Weights of a small GPT-style language model, trained from scratch on English Wikipedia.
Architecture: RMSNorm before and after each block, rotary positions, no biases in attention or MLP, tied embeddings, capped logits.
MLP neurons of a small language model. Each row is named by its layer, matrix (gate and up: input weights; down: output weights) and neuron, and shows model dimensions 16-207. Each number is 128 + 24 x the weight over its row's rms, rounded and kept within 0 to 255. Numbers have three digits each. A neuron's up and down rows have the sign that makes its largest values positive.
Before each neuron's rows, "fires after" lists the tokens most often just before its 100 highest values on Wikipedia text that the model never trained on.

fires after: "(", "| ", ", "
L10.gate102:144110104152123096164146138133102119092113167120135159093112095162128167130131125155105120152128172128123158168131128147145139163141162170108121115153123154128088179117084146129114138122136105155159119130139124148115093149119124092135114119147101137197108137182091136109151163125104153154138182180166148123135129160158138136244140108139129170126077130134126124125153125107172114152158150121088114105148123109099117119102135176137130137127187114116128132121140136135093144129101129134115123114123115102138116104152118103124136121139131139150153183090129122124111155130121087129
L10.up102:138146145089145116155127143133145150114153122167123111130155065133134148171110149114143121095102147130142134133140140134102160157144105164129120115136108144112092149081161134124102145102104078141158101135152140155097129143142107081139113114172140162135104178141102107154153117134131090154121132101155112200126134093127100112172166117132113117112111165129101149091131152119135087132167136130098106102142100114114138146113114154154139148146177078132115099103098135123167155131095110103130122042120161115156150129157177120121119152103106114126112169128136137138128164128102139139
L10.down102:103146186167128136097132140102142118170115077130114126152147172134098111112125144151138091108153100098094075112150114117147110095118175134157151156106138078119129072162128108141174107148097165108112128122139092098139128081153147139119115139098106114128116095090147112138106108134127144116118101107099124131087124152159139130086109163121131121148144141128146107106126143135111115129101146100154165122087132123130131145146104110138107136131046189130146129110129139133147104148174124099137136174158161118093114160092112147149113108129137142121081098133131142131151107129186144134

fires after: "\n", "f", "w", "P", "the ", "F"
L6.gate122:147120088143080124144124158121109135086142132121136126134141112120151124164156154142166129161148127147131138127128141153177071129176090098118084153134155130116152148143137139159140112119130135129122142141099127123114126121127128145189152116140137106140089113155129114116073144048120164145134154160113148105147146153117148101128141122141129126156118151131174107128161169140062135121122134098136185148172114142100146135148158123130106099092077140140155096087127150145162131106155131141104102102106113101102116124129113125128151108088098122090172106127120102140126143159141169130
L6.up122:115145152142156164105105127138189079141105126122117085087156133116162131108115112093118125106163096126129081118141104148146084134147081176142128148118161125162140124142137106127084139125122104130128091120119139075137146152103185121122152152159120091125142196137130115111161147103105099102135105120108141141157111124116114093130135103114111133143093135080131153129103177104101148116124144111135156130142168106089104160134129135124154107154154120115114108124139079099112093091131107109133129124118154073073131099126118105073145125135109108116128123148111149167104147133096137166
L6.down122:105121113139098136152139088101132150106148163157135115127112051119129120136160134118123139150120093088135133127187162092098084108123133144119171151103102095130124153120152165132142130082093143105150139088119152150162140139145113087128176091146147127157125091145139115130117104153142100087102113119147124134141081123103161116120109131135136161105150108127150136128165125126151062133109108135124106079115112148132123122119147119116141150153158135135143109100180121123175135129129125073110150140110112090153145146134142137081084145120158139147114097169096118110133135144068151116

fires after: "| ", "(", "6", "-", "–", ", "
L11.gate492:141121121100134079129113150148130162149125128122111138133178111127115142174117155146123133218139140173111157171123152101126153171152158127152111139137128107110138138134101120165127132152125022136121162138127150135097164156153115103144138162103158122122111186152113135121147135132098152127141167111123160156134120146161155125200113145135142123137113157119111118123157108162189120123115174136109127170138115147120123139109139153145115123119146096145116132111136187145138144150133133103137146109125112097144108093117106122092130143122120134162126184133129100100111141138136114140
L11.up492:137130114127121105163125119176119202146090161142118142118125123136094156172154153138125134121159122138141135124148128091144143156150147119134101115130119128156117164116133168141131142128105057154121140102129121161106168181151086084111184093088105141083111147153150096096138131127132145132136207167114137148127169118123144134142142122128139137136116160144134138107120126141168085142139154129143134152130105143117116161137117155072104122166132147150124130136149153137115141144111140105154103091150143105102082117124109111119113118155113111165148172098136110107091153096146127163
L11.down492:128159161161153162087148159116112082124121170136115118124117156121147128107113128153109131019120130076078114138090118145133116141111123110121123134155138145152125055170166120082117104130099116124120145133118110106133108119133132160122120121124114128162149101114140088173124106081132134125088078104132092132133126130107142122049139135128099151127099109177119139126128138108124132124145099100156127131082122149129157124142122086160137093133138159151144079147140113111136116094168114132102143128095147124119146108130143143152112114120091125110105093147147139123132099153151129128

fires after: "\n", "- ", "m ", "g ", "mm ", "P"
L6.gate240:107138144112119153142118188110114146107102128130151095106118160165133129118103149147113152109182110100149142126114118122148089126111087128095153142150138103150100128105111155141121152139141163138118160116164139122105114151119120160158156108191120141126103103114112099162116132154121112095138161147103164108133146144152093117103164127149148105132162162138154110128104117137123184132104131185140172132154122146101129122128127072163135110120119142157119125096116104096106135149214127155159127122125159139123097125133138081137121139154117141095161157102124144149145133161124160151
L6.up240:085069119136131113143098123124142156133103159145114157099135154147108151110144174143062120132172124154109133176135100118171123134131118136130160154173149129120093133112127126151136151144109123156111165128161150175113092143168071109146136133136138120102122110152112127108141145176088120107169166175117140097112125079140164148139110133105084133108116153125116116112123141126140149124115150138142159121095118166109181096109133157134141119142118145120132099119127119117162148122095130131164101101107126089132092121142143114112122164089136174123133183123108099148146095131129109181
L6.down240:124100096125101110186133123145116115130118144121093130184119123099129155111146134127101100147173115161119163148128103173155155096149128124130155146150104137109140121121114112121110152170115108131131129108128151158159075128149096096098138137057146099133140160164107150110135135117136154118081136144150078139136096087113123162159079120084083116147128103103115127110134138131128107102142121132122145148057135174142165122134140169116145144172114118134147120138131144146172155130088131153116097146098107129121159121138124116079108149081129121121103128137077126124166093117139094153

fires after: "199", "200", "–", "202", "201", "192"
L7.gate328:119156107162134140137119096158166139097110141108087148106134164140090144107125121120097134139101101145124147158125118114089119118138139149117111134134058110137137132127102123154151082112105118157113099165153116098141184147097130102164112113152115128114121128115133091115111128130043137145161093111154149159100085107145113116080149152129063119091101128141111159144107119159150159119075121144114106152131134128089149138162099094143100109107145134115132133115110148119125061123121141074126119145107132139134149127136120141158131149113118127124137133122169081034157150158119142105
L7.up328:149148144138117113124143099167101089133119132140167171112106114149104133153136145123134154156160151115151086137151149154101091132115133100170122112156160140122098166126147086153179105155130102095087160141144102108147126161108128161114137137077125180153072120150124118103117114152135106097102123091145098142125121130136080126135119132104123152114156092142118155094132129144101136165097112127145137160117083180150068151098094130143131176122137142137136122119089147143158120155154112131124139129139143145169139167152143157090130102136147111114102129123106109120112156097141117114
L7.down328:098140154125153151108125166126122155147138171122132115144118136103124144090137087087167153106112090144117147135135122164144087110148129139152095130108118106127166120164155111154093142118164187138136090124074127127114129141124135102138098141187136116139118159125144146116146111121144137137148088129177201117134120131095153128096131129128076110112110134166102151105068130160145133130161154108111111087131151080107149135127125108153131142080115124125127180126159126122120103116120129131109098115116136129105104059143091131141116140136111129141134126136126123110149134128104169122

fires after: "\n", "1 ", " ", ") ", "2 ", "0 "
L7.gate144:143121142055148116110133166133156165128140148100124150161099121170148128150183154129155159096114159150102111161149123135134144154210129136123117107120165146123100134140131157153145099170159206147144144134182132139145159160121124129157148153140124127115112135115106074133109118153172109126162135177140145142114116113140140142166143117141138145131124150104144149155162152127128153138128129104190137118173115147075107159118125121140157101124085095099124109120122126108109069147120114140118107106125102128117149143138143109117117149103155107137130120153097140160117141122117121151
L7.up144:127145141125130126132092152183127146088146141159113097101106106117099085140134144153126151130128149108128135118076137120144125134172172107058174117131151172126152074141165150135133093150138092137104110118149122152139131149133124130132144133129136107143131119112102126086107101098163151096122140134119141174140111117147170135174150077137120136130169140105098134179119163143098138135152158150125111070126106110126111141134115144147119092133163095084141158090116114151080149130099150137146096115161096160104105130125161128091161104149128120131148117101110125165141107162109138127
L7.down144:105123113116151157126106103086102115144128111121152088129171156098149130121103104093125145103138097163129125127138131106139139136152117140152143106121123127136146107089107136117122110133133178120100124101063113083141175133144146131135102127116084132136065120151197123164123156110129115157149116126102102079167147162131103126135125137146118143126086129160157161127159146129208131154147111158088109148105109112127126118112156144139148123073138195151139099138126127124121124098113118107109156102130169116110123122178123122119122140130167067153138112174117118115135130086147112098

fires after: "| ", "(", "–", "- "
L5.gate512:093128121097142166127108122127141167083131103140174151131172160129162101103147127135129140155212154080107122101124116147138143163156070171133123127120124100146140113152122159148080107155146162120135158122126138119136127110110145125110137160134126143143132129106132108115116141113103185093139110102123105164124119145148112128125096116123108127137109170142133147146130140172080178146151129138156163142135145088095145131140111151147182128131138120144113117134111110095186127184138160141146107119120166143118126092155120093123085139132157130131160063150140168117152092122138135118
L5.up512:107184112133123136160114112126122140124169148148153131126139099112125125111120161147106156103137135127140103137145144098127151135127133140132131130110147167122118086155172111134122132177093129070157129135156133105120139102125074117102120133122141121118128114121178123129189170120125167124063119134143104162153098112150160101165088116123121148107116154169124177135079142076184139094139144148134124118145165108134140087101135158125141125128164104124136138111151100140140180118112148125153113124109127116163156103106120132175133099144144115128153153149139119160121114139131138109
L5.down512:125150120129090103143131128104117120121143132117127141112127097127116142110103157076121080116100119152148116139102159093142128130097156117097133114132135140111090144081125109121149145109070130106125130133104140138170170137138148133111123149119104085143154110165094164151151149159167107157095175141119121113132132087122102099106146122144150152139138101121144141095099108073135120154136161116091078077126163148113116142115131126136098107124145122104121168095161125133099127068128107105099137163136098155120142161126112160157137095148101142126123188096131078088087135132122120125

fires after: "200", "201", "195", "198", "202", "199"
L5.gate381:098141091163100122088079145132135136102085061134139100148118109166121125164127115119129099179107091108100137088095088132088142124099122091143105121116118137140168127128142104100134090121151142167145131116138141127115122087121126139121112152122104101148122106146113101139103104139131100099133072106137165125135139139124122124126094124137121105122104114138117138119146139088147189161106107135115144130072128118126120138116127094115115143088083102145123129146149112101161145137187125099113130129076130147115117085125094101162149130141122120092183080128120141131148107127154156097
L5.up381:140124161151155104128114134137145164119109173127107111106123096163133133103134131119136149126098123160109135110108103097121092147133102104094122137123119176146132144098107152128126091136115141081118111111169109099136127092103074142132123125115101126140127149142131116115139107129095121142108077051123162113101120121124102110101121113122188136116090105155139155114124123144111126187129126118108125140103123118132158159097117129109140081121112143138112117137105163164141174090144133176130169094124097128151118149135133115158141084152159149086138102099092129168119116097139095071
L5.down381:135091149112145125156113139115127093148129135128107125153120124117087113093131122130091156110119129121113100145121138127109118108124134129137174152139144122098158163128104109086120151150095107120063067103095103151109143114156137079151090137154146132153109162107148158126127122114134116180158175131155084135134149091112137163135121075138140115129148093071101115168140130096119119139100096126162122153156143118117123105144121138131138121133144118097137127151147144126150169147137124117122094131159167131136137116128144142120134143112134100131125086087111163116144167106118123172

fires after: "201", "200", "198", "199", "202", "195"
L3.gate550:147151081109098162125142093150132137088168135134136136160130138138116107125139121116108147131185137122090102135099157162167115124140095103140115126156115135168118103146166138124136102110146134118135103115150129100120117169110099118150133112117177178122109092093097120121100143126146130134118097138147079140118116122125104114114138122167112112090143109114158167103110116126128104140132100158126154120126086090123123169100126130112103115092119130167112134131101152129156146159148101129112169075142135182115089123115079144122088123123126169130109111118171149119111099171164144137
L3.up550:130170120138177132081139132142140099148178113108131134118147133159154120147133113119132136105149099099147125111099117115151096171128104111131106102155138136131140137105148075130116109126121124134126077161151105132120104135131107117131111111128117145158116101150116076135155100149151077151096104106102168116127128131094153122084130154102105127141106126110152182143113145100177098141165162112140145108120087125120144103137089187106118060113137145155131143141086143126139150112127136086119202155157155129114140139129102127127111099112116130117094118113107136121113166159104132106
L3.down550:108099197127148113108110151096138134131084096144076110111125151132102142127146144123134151140092104115143140098128080089109142147105115165115163128085143137130168145136093119064156156110121149135118118122115132155133142094124142121099102149116115121124180180147157153137164089116114139140143167120114163136119137128134142140101139113073138131157119110136121120164146115120122127151107129135149098133164145166131109105151101115138144132152151161075153124136138140138089150095115158141135115170171128073158155176113156112144154126144125121096126128105081116093159142124120126121

fires after: "198", "197", "199", "196", "200", "–"
L10.gate3:107109124132094109087126166097130149138126127143120147134132163145153142107124154157158139184099137148121176106149157157118131136120134139105069136105090117137139167143105130114132081119082109124119132067177169134132127150151124161130096136143124134112097152185114118132135115144133119108108163111105121144081084173081139092167145135160083107085137141123101105136137100128155125158048146107124148123141113102129135153163128137154117092108128144120142145175155139167126109157118176139133133120147145125159133119130101134110113144129146151152129147147131147125143107130103143106
L10.up3:161123135147137101120117106101135070140116129110128160146161095159156109141100164101184102140111060130173117107136116163114160146100131130135133077117151101124092171148146132133132097121149102148146146118089107122104161155117117152150122103133092126162118134068144098111137101115164146133160127126155139118119112139111116118109117125137129121078118134132094100111146139129129081105105114145045136127104125150104110098146091118140099177096093112105140162150149128072121140121142145119076159164114110131107138151141108162164101148125167128109083140124119129075134138163111106087
L10.down3:102111161118118121147120144152161137111140114118146136116115103105090132111138127166089103133150106123069114155107151093170086066114112128149129118142140126144124091126147130124143164108196161117139121152141122132116125155098122099140103156120134143112168107133142143118145188176132160121104116147149111154147139097131107115102148092088153146117168131174098142116137136128170163150140136122151140100130091130137089162137155136129155141107149132134130100141124124076141169144113122165147109106122125124118123130113143116116106098112065109104143135142113075141113148142129156152

fires after: "In ", "–", ", ", "in ", "| "
L11.gate335:133132130125107157125140199096116114129069115177107127103138109144115120111170181129147099156115138136157119111149131124103116138148102110132109147105137130141133125195138117182129096132138154162134120131085151163169108107120175144082119160144113135094087124161125113156142121123162142154138142155095116086096118144076143132116169127141068163153099171146119132110123137128100148128168133109120122143150127122172131126119114089165140111154129097116118157127132150116163104176115095147168112121130121152160098152134094086142107152126110147126161113141134113154124143121168156165
L11.up335:134183131068128126158109156150188150135098141138144119104162135133163152115155124151130168157160112140131124165127130110119134110098133124126116113123137148137099132136138136138148098130149156092129087151119137117106155128118148150118111154107121135080155126189135135167115095107153116148119167109134148140063102181130142134100133110140116129146115124147118169124146129122132107118096133116157136111110113099108121135132140150158144146168168115160155091187137115145182142126093133150150143112204087120126102186104123126167123108135110136164141143088152142154112134101158149140
L11.down335:111160114125159093174100135120152114167153175120102130116097121152158160113134104115108174084154104103123108160110113089140122147113124134128161082145153120117138138108127117089130114161088121119100141127137114079107107179196130159138136107132075129099165077135136150155077114121130110136138104128168112171096175114121118101142093127138148160135164119166107150127139134119131086104105124127163111116097118155110131129130107148135120166124130099142146115133157097159133134160135111126133105091131090154107113147136114105175119085181117128123112136153104097133089128155110106105

fires after: "(", "| ", ", ", "- ", ". "
L11.gate204:123138135136160145184145128149141131154113110137165125179158130107159135140104160117142136135170119172107090135162120133134144129156087149117113075071161130110136093129115118117131153127154166121121177098139137168137130148159139120119175101135118143114100154118111111162089126095109105151132176144152145146109114141128133105141115130128132128145136110120129088122145127152145150166136152150138129122125114170060085131111122106134147151140162132146081144130135142133126172100121134155152105115133172152152113153113102142181089156155094098131084187099137096094110143106130103116
L11.up204:155125119131132121145113140160155144129118083167123120152113159142148169152165146142123139167121201138116129157141137111097111130095124176140107128123115097141108101140122138137181142131130181131118153122102119124103184172133126129160124129137126153118130144160116099151116141138123132137115174104163102111146119111090155089180154146120169153167144129087125121131125112140149143160100109106139152156189127081120113124088141125122113122147113088137099101140117133139096100088101137139097108114121124084106104171098109117108112101137163132109126169138133110094156114130098121133
L11.down204:095123145150109117110103140132119113183086163117197141141168116118160167083091125161120106069122123132106129108137135135151120170131081112125123085093116152114163104136147137095085159113119159169174122123151130119116097097159125115124170147148127120118121138156106154164124116115148133162130080109129172150111119152124119131096086107153154104149107102117101073134137111115121148112136138119151144116119133166103130157109119091133099117116103159137113159134115088160148129116113099142122120107134088118098141142140136101149107156101117080130141160109162108113090119135166155127

fires after: "| ", "Liberal ", "ore ", ", "
L6.gate59:135112111114093120129126143145131127122123132152131114116116127113110166140104126104141104159117128122134143121135141170102083111145098132165084160110112136148168129135142143094106123106166079201142113103156174159119140092141143131079119122133121123154084127074109086133079099122131100152080109101157092138160098132076128095154127125118098178130096112133142122149127111119132133159122108103074106136148139123113128146154157061138104141142142108128128116139102140112133095136125181161108110104132120121153136128110135082150150154077147075126155097158160144092148137119128139120
L6.up59:138098124142137129146093110166154119124108163173154128113178125137133170106125129139161142117166117122156143141111164156113141155123154131118100210098113078150144115121100161140136102091123139150132130122162122112151116124139103109116088131110077172197144118118086119112137096128133115129124159159162111137116076111132144158144152121172098175110139113158128127097135169155157135123128142111125134137174124099133146126103151111115081116140168113155116115162107126120090178159123163136108113111127174152170117137145113111119139167141105102130127128169122119119153143128178127105
L6.down59:113161101114148134125129126147114146127113117126130151162110148166129098126150094136098119075154144107110147137121109117135168152065141137109177111139129138140111117076090091122162113153104159106142093136135125098148096148122125089139093103128119111131169125193138129124173138123112183118148131149110156111109170129122132163119104137135124073148147116139121140142093126147103090107147114178161128132117078161144172131109103190105143103129126144148096129128145097165156146100146094114122122116117121122116147124140121146152101108178148198096129152096119111155093105132169119158

fires after: "199", "200", "198", "201", "197", "184"
L12.gate425:153114098121126099152097184119144121128115145114134124163109093132132144116094164112129141161172092128122169149161152103131127103105120154145147124154134158150127152179178109181124106130183100146150145103128125130126103170150134138128117144156137097175129142115123143168098114124148151121127140140099155163148136076104149116127108114102086108089117120148156115100132102106117166115117113146131182121174125101131131128123131135087143096132156132133156117133124119093164121139130150131114142127191135093119113107136115136135166121139125109118133127112113134137147157145135147128
L12.up425:112105169119080129104130169144118123127142111116123124144140088075089123156112115075133155112101098105123132110110169156097085107143145136137101128121118109080128125126153117133127136108146107096104098130145128143109174152149152106091135103120070116153088137162117141147089112131129138136203094078130131099126137134108135098137116095136113096095116141120149171113122143163114136122107148085137127153127137117105108078119093104152118192143134129097072112159158140125155116111144144163132135117112098167157169133141119126131156116140128139123124154098146133158119077092119140097
L12.down425:148134136155105121153147146127132131179136099123112123122125126153119172130133166142115104124100134085154094106084168194149104104121130148130126133107130155098114160090076112144105116121142106093108111101153090123135143124129164102110132123090088129103100122126105114115106181163127106123172152147124105092130125137098094120131153147104158118124156151107122142148143142155093141170112086153134147111160158143100083093064114140102175145169148147083113112127134139149137146143174129113121146107111100116115140111124127150090131124114119152116141085101104136147162121099158155133

fires after: "H", "| ", "J", "0 ", "B", "1 "
L11.gate502:080071116079099114151150156129097119138108116109117147145159151157129175166182141132161155138104119120119179141135143087095090111146129062127145158100134140125083115121130125137111138090109095112117096148116134156115107142071164133104149153125092126135111124102127130165124119123125122105111151130140148133135119173120130132199164138100141105158095117125105125128175149179121122100119167118124122106139141107094142142084115167147139150130196128100140116096115139175128161131158132121152086093154147132158080139092125150105134137125114133148140136138130141172132140137152134139
L11.up502:110151086132107112140114134154128105124130103126118083125113127108145139168125137115147133124132084095126171125124125129144100148162121080111138199090165143111106109114135162154053123107131090108126136123149136161103139183082157120136153153130107138136153146166127156162143122117112109188142164114146139156131108093127150143181132140136172133094108103123122123122129159113143134125158148155156105129135117093136122138110120134151131107142174150087132111102097145125133143116162142128149151061133113118142102107154179101116164108129145126141160184122129149107103132107130137139
L11.down502:154155152145142163108130125110113101132119113126162134146123141123135118080082142116114098056140165145131081132125110129137159137143154136191131096180136150110157113130107119075138107174121133149146136133110110108111124096181089093148129093057139098131112141144157103130082130133124149116117114140105088093155117133168094103082112103102105150097129092104121150128117109132175130148156145135111146131155139132125159121137146095087152119101112131137102142164123156126099154135119099127118142140081128117103132100165118109148113172124122116111096100123197127101142144130133135121

fires after: "| ", "(", "′", ":", "the "
L6.gate53:165113149136115130147094135131125158177107139153155139159147101159151162111127182144125129135130162122109162132113139123139117145143150136085091148102146133135124102169111135115112153162126139138131126117137113138108150100123150118128077127143065114128117136156103102157160109135122124173108162158076128144089166130143125162166118121128114142139119150154139165152141153137106141120139135133133153143130137139120093117117150153160147111152132129083179104184132110108130141150077076121112135122062146102121133133132067150177086125157125159136130144141128122162163121177124099088
L6.up53:136116182129107122142120168122107179147109144127149153132139143147135156133138164152124136214148162155117141120114138141135127110139097156118089164132139128116127088206113133116133122155139148167131156129099120130143162107114149109111146113138095133119114132146119090116125131123117131155136138146111107130096136110178114158141140147157118143166132161139159117147111179158112190092119062138145161160158138154130090148137144104141141133168125114123155116163149129104124145172121121137096125081087108133080102124124099134172084135168138151125163119163122145181172129146105125121
L6.down53:119158120129174136116143072139149086087147112124097118118107121125108104115120114099130119093108080104141114128139144117119103127123139104116165098144126133142145174031134143133122124086132126087151082154159141139128092141133117153138120135105149145137128144101166174121121143137134095095122111118143161140172118148096146102097127109107151086077142121116082131129145094098138119146138152131120088100099148101129150112122105116116113134092113126143094153084118139171126118108146157134169152144172142137175136124144163116081159132086130117149088138096141125079107134094145139153

fires after: "198", "202", "199", "201", "200", "197"
L7.gate416:128152138128119152137092143128170179131135159146126085109146110151107110113125140121145115179114118071128120114141150092146128102134172148105136081129096142132118147138150136113085102138118148172121140120093119105150153109115130141130112132120142144121121153151151137102138141153162136118125126114113143140106154097154141124101094177121082126082181153101117083133133129152103137151132130158106162130157106134169125143118069117131158129165081117149142166128139162095151141162171149121125123165124116131168151181167076099166154142130136147178122106112096126108114131098073128119
L7.up416:128135126125159170097084121144124125110080157128081144113144143116107149123138133139107140135101113127138083136083177112118146112182126093182081175130121162123131136130121100101136149130177118150094173140123150146107118113104134107097124128111130161131157147098122145100128150122082133117168081114122164093134106111136111105070101161097155140108119137114093113100149120134138121132077097103160143149118176101121134115154139138124117121159166129189128168114151159106123143150167132130118126135114106120134162112155105141137128112146116160137057103121130129119141135128115157111
L7.down416:142102156107130131138113111130194140152084148125118115086128143122131125109160098147155141095124099119133123106103147150140128121133141096132100102109153136077141145146144135119099108103142115122101162147119139161088166152107096085131115155161170174110119157110151108084089140173112155117130116080153115143124095105129171097128129130103150122120101121139120120129130119140154139126137074098159118127154146104143124103178109146090116163141143129157125137107137165068190145108144127113116114135124150121165190100138087142126158130143129128114115103126125148095147139081133137073

fires after: "| ", "(", "the ", ": ", "; "
L11.gate180:136117118093163126139129166183142153111119113131169106146106120144136177119113105151142128114107148128136110142148138146165122140167145139142123147126095080176103160140120159186138168110119141144108174128121111157069101122146123082090128127160071085155117164186134123132149150131111174155126134147124105139163112127142167100163168121148147124142092166094115115145178142161156110141127157101121124145111109096130120105133151102089111146129160138081154118114176188114129126132066109117101129107136147106135111104130145107124103141105126098139121136153119111101086095133143092121
L11.up180:184142105120147127168116153136151217081110107129135118161134101172171118175138151118116183155149184157115138130111147087151107132123123143110104153150112135093135154119108160152105133112134126128138144164144153163132139146142145123126134077156145168090110100130125112129127171148111168124145144178122119156114126098120128119164143156148109138125111154135139133152115104134146142145161153120132158157165113140134150141139167122116137103155154086144141152155175161149110143132065146093117107094106120149131080154184152098142143118158124146137169110131116139149131133174115117119
L11.down180:145141127140161110119142137110102094133118149138132134160121129132127117124120112115130114050086105101149137122143106126072148154138112126114101078133158101147135114150125085143139124141105117144091135058139140106117137146119087087137100127145073061160115134143125160184118076131109136142110107133110118135125113123155138121123132129154153126140124131125136094115150179133146086110102146115134106117105105102115090121106103110108107143126084162075112132134124129096105109160159090115105150130119100110100163124084118163095120168110136085096126124179109126121117110118151141153

fires after: "F", "his ", "the ", "Ch", "to ", "ch"
L12.gate554:112149160110096138135146141126125157154147092132156137129113061121110097101180150108150135145134149141127099132128101143183129118135095168121157118147140153141131117134136147152090184183139113128098156132151100134134157146152125145102110111156115122097143111118125125137136137118149139137156153137132126126113154119125109135140152078080152111122113160146110172152144126118078132125137127066138117167145118149111199142143142115148140120136074138151179128121089121116175150170096120119123121150134146154123085133111154144096136051141147140111146140167144124107133104145146114135
L12.up554:121131141121123128146158173142122104100136164191133074116124096140097138150091136165136117139155122082094114165179137130101083158120137115075134140150152088114128142154144111123121105127088105121146110089118133084088134144119149121138128177135149116113152173096099159158158139130141112150122122132126088143162115154149120155157147110105156121094135110137119129128103157102139149171098122132091153131122118146136109112134089110140180128110130133136118126111126094127132139136116160140102136176104147114100138107146137108144132156123119127108157116154155130135125128092154134134
L12.down554:159120107175140098072105127156130155118131100170143113142168202153151119117117133131104145088153133073141117107126116118116129121071097131169127134131164133139122115093078131089163129127152098119149163107122122151142101175153100123111129122101096153134092130159107120081169163165178120115104137083136118135129125074127094143157130157121122175158150148103109075156117104162139118101099127137144142116174089128124079144161147119149117150142142164102136139150133144127128114121154087162111141129136115155150134122136123092146111146118091124101131131129121194160134144114150109103

fires after: "R", "c", "sc", "P", "d", "B"
L7.gate565:168129113101175124130123143137134132143116129086096120152133123113097096192161136093149140112122152169136156109157136134172119141122132113131160138133152095150118098133106149123200099112159145139176152172115119082170111113165107107146105156129151134173094153141158141139154079109128118121142144110099141125131134095124108125126096171148131112143152106144131119152100115113135135126108070161080134154101115148135084112155066088143110131121110152134110141117075132156123144174155160126155147154119103163102106091145078120090118110122104116145129098099119124132135109129137136143
L7.up565:151137074058115149167099134149110100148101152159098093165151161163114114160107103122161147117142118137130167143105118173134124140135133124127168141141182153121177125148125118139095122102097121115118136122155119153101107118135114148129089129106127105131114155130108112116112111093079122106062115095127127139173136121110138116172106147146149131124099102126121118134143123138125148081122162111160102137144121101097152120084101115132151129107151130114141113058100152124093156120129155109130171120160088148149143105159118122117089140109112117122166078108067147135112114062091127149
L7.down565:085144107181114129117130138142150140101146139145173131082173135168110106103127111140153141147117088152159151167100107131109115083155115141119105157158096092123087140168142161092100148135157128141078104115135121141117115104177143106139145122149117158132082114108146119102101110122097117124115112097124133169106133133096157162142132157129122101136127095101148129147132098135151157155152142123109124161165132147150124135138174132127164128109123126159145152090168084138133125115110131113118122159098136112192129129121106153093125123160171107155141171083152084127117137142159144133

fires after: "/ ", "°", "″", "m ", "8", "mm "
L6.gate479:150149135125150136167139108163128178134134158122105080128132142117154110126158117128090151158180101151116153157148087117128184132131089117125119139151195119129085151137126136120090147110152142118118148146156145108139083122141149153140140159136142096114166140092162139107136123148121112121123134155127119152114124134136132161051120125134140103135134162159096159111063139153084190141120098157153123134130158167105140147102137126074125140108124146165113126136129135133156141115151096136160133123134127122088128135113126134128187106127193125115173132136143111134117152106121127129
L6.up479:158134109154131097092121140108133132146121112138076112116159117138151098097158106125134118136130099144107157142114107146149139104141121083137140126134145124160107120156113137106110174052138135075093175160173102140106108088165152134105130122145115109127132150124141069115115132155176114142120118156100128093146115147146138131132132124137079134138058137154087163085103104134105135129091163116155124120096146116098108141091122153111125104133165129113113146144103134109114126100101132129139091095121117094115123072151112124080144120093129116131118187129130149147094136141149118146
L6.down479:108126144102122125116109155119154097119122141164108120139138116145094136110168106112142074184112123142124119088131134169098108119073157135142132113126082143144130118138130120116121127112119112114139124121148130121143169117154129092114111108151125135141088123153142118155124147083173132122124134087121181101146121124125101156151127097140095114134059090131132130140198087152156130157119150066090106124131116112115115138183121119139122117130151130120101151165108122163089099135149147177098113148146145094122113117102135138088093107115078104120113112159103199120173162134134131139

fires after: "the ", "(", "| ", "The ", "to ", "a "
L12.gate531:156135135098107126105127155125127176087160128133133147163157121129137147131135145118155159165135172093144110126132169133118101083154118189114156153150159161088152109142098147105122133133161139133168102147124120175117148148106150089067178112146132155082113105134149126139099135086119152142111196131112150152126146150105126127194138166158137136140121165128152082153151127173114148132144120116159126159154147123149139122137136081141158166130140081111108141169162150151135125119096118125136081099129134137129112124123142121118075134157137134124138143123106139120143148180134121149
L12.up531:157130141129148129171146185119182156125141109174116126150114116137103128116152123157156117118114176162107152168123089095128099109102117207073123141095120129131115139120134116140112158131110136074130148108146108141098102120109106099124114112150117108117131142120112109163138164100133158179149175120148138144130101124137139132209115117138143130171122110139140114125154149082118120132180118109131112126113114106137098129164138142148084110092155093110151144103140146107133156108139135126155151100138145111127101142110132140101140074101110142129160139129144085142096122151150088133
L12.down531:125169144134124121137116134173103115145101126106158127104099150130117095116122127120145101003124080166107096086143123113175123143129129085140158139126136130168139099138131100137116074121081136112138142123132110104105142111131149113131129137114094086142155111080124116152142101136111149138156096139135135119135137125111121117081106106094155144107110108117079121106084106107154130158116125102105140136091114139083111117161113133106115068143106168144127112146130147122103124150160120123098129135143128144089162112149096168142198124105129089117129111132157147105113119165194141117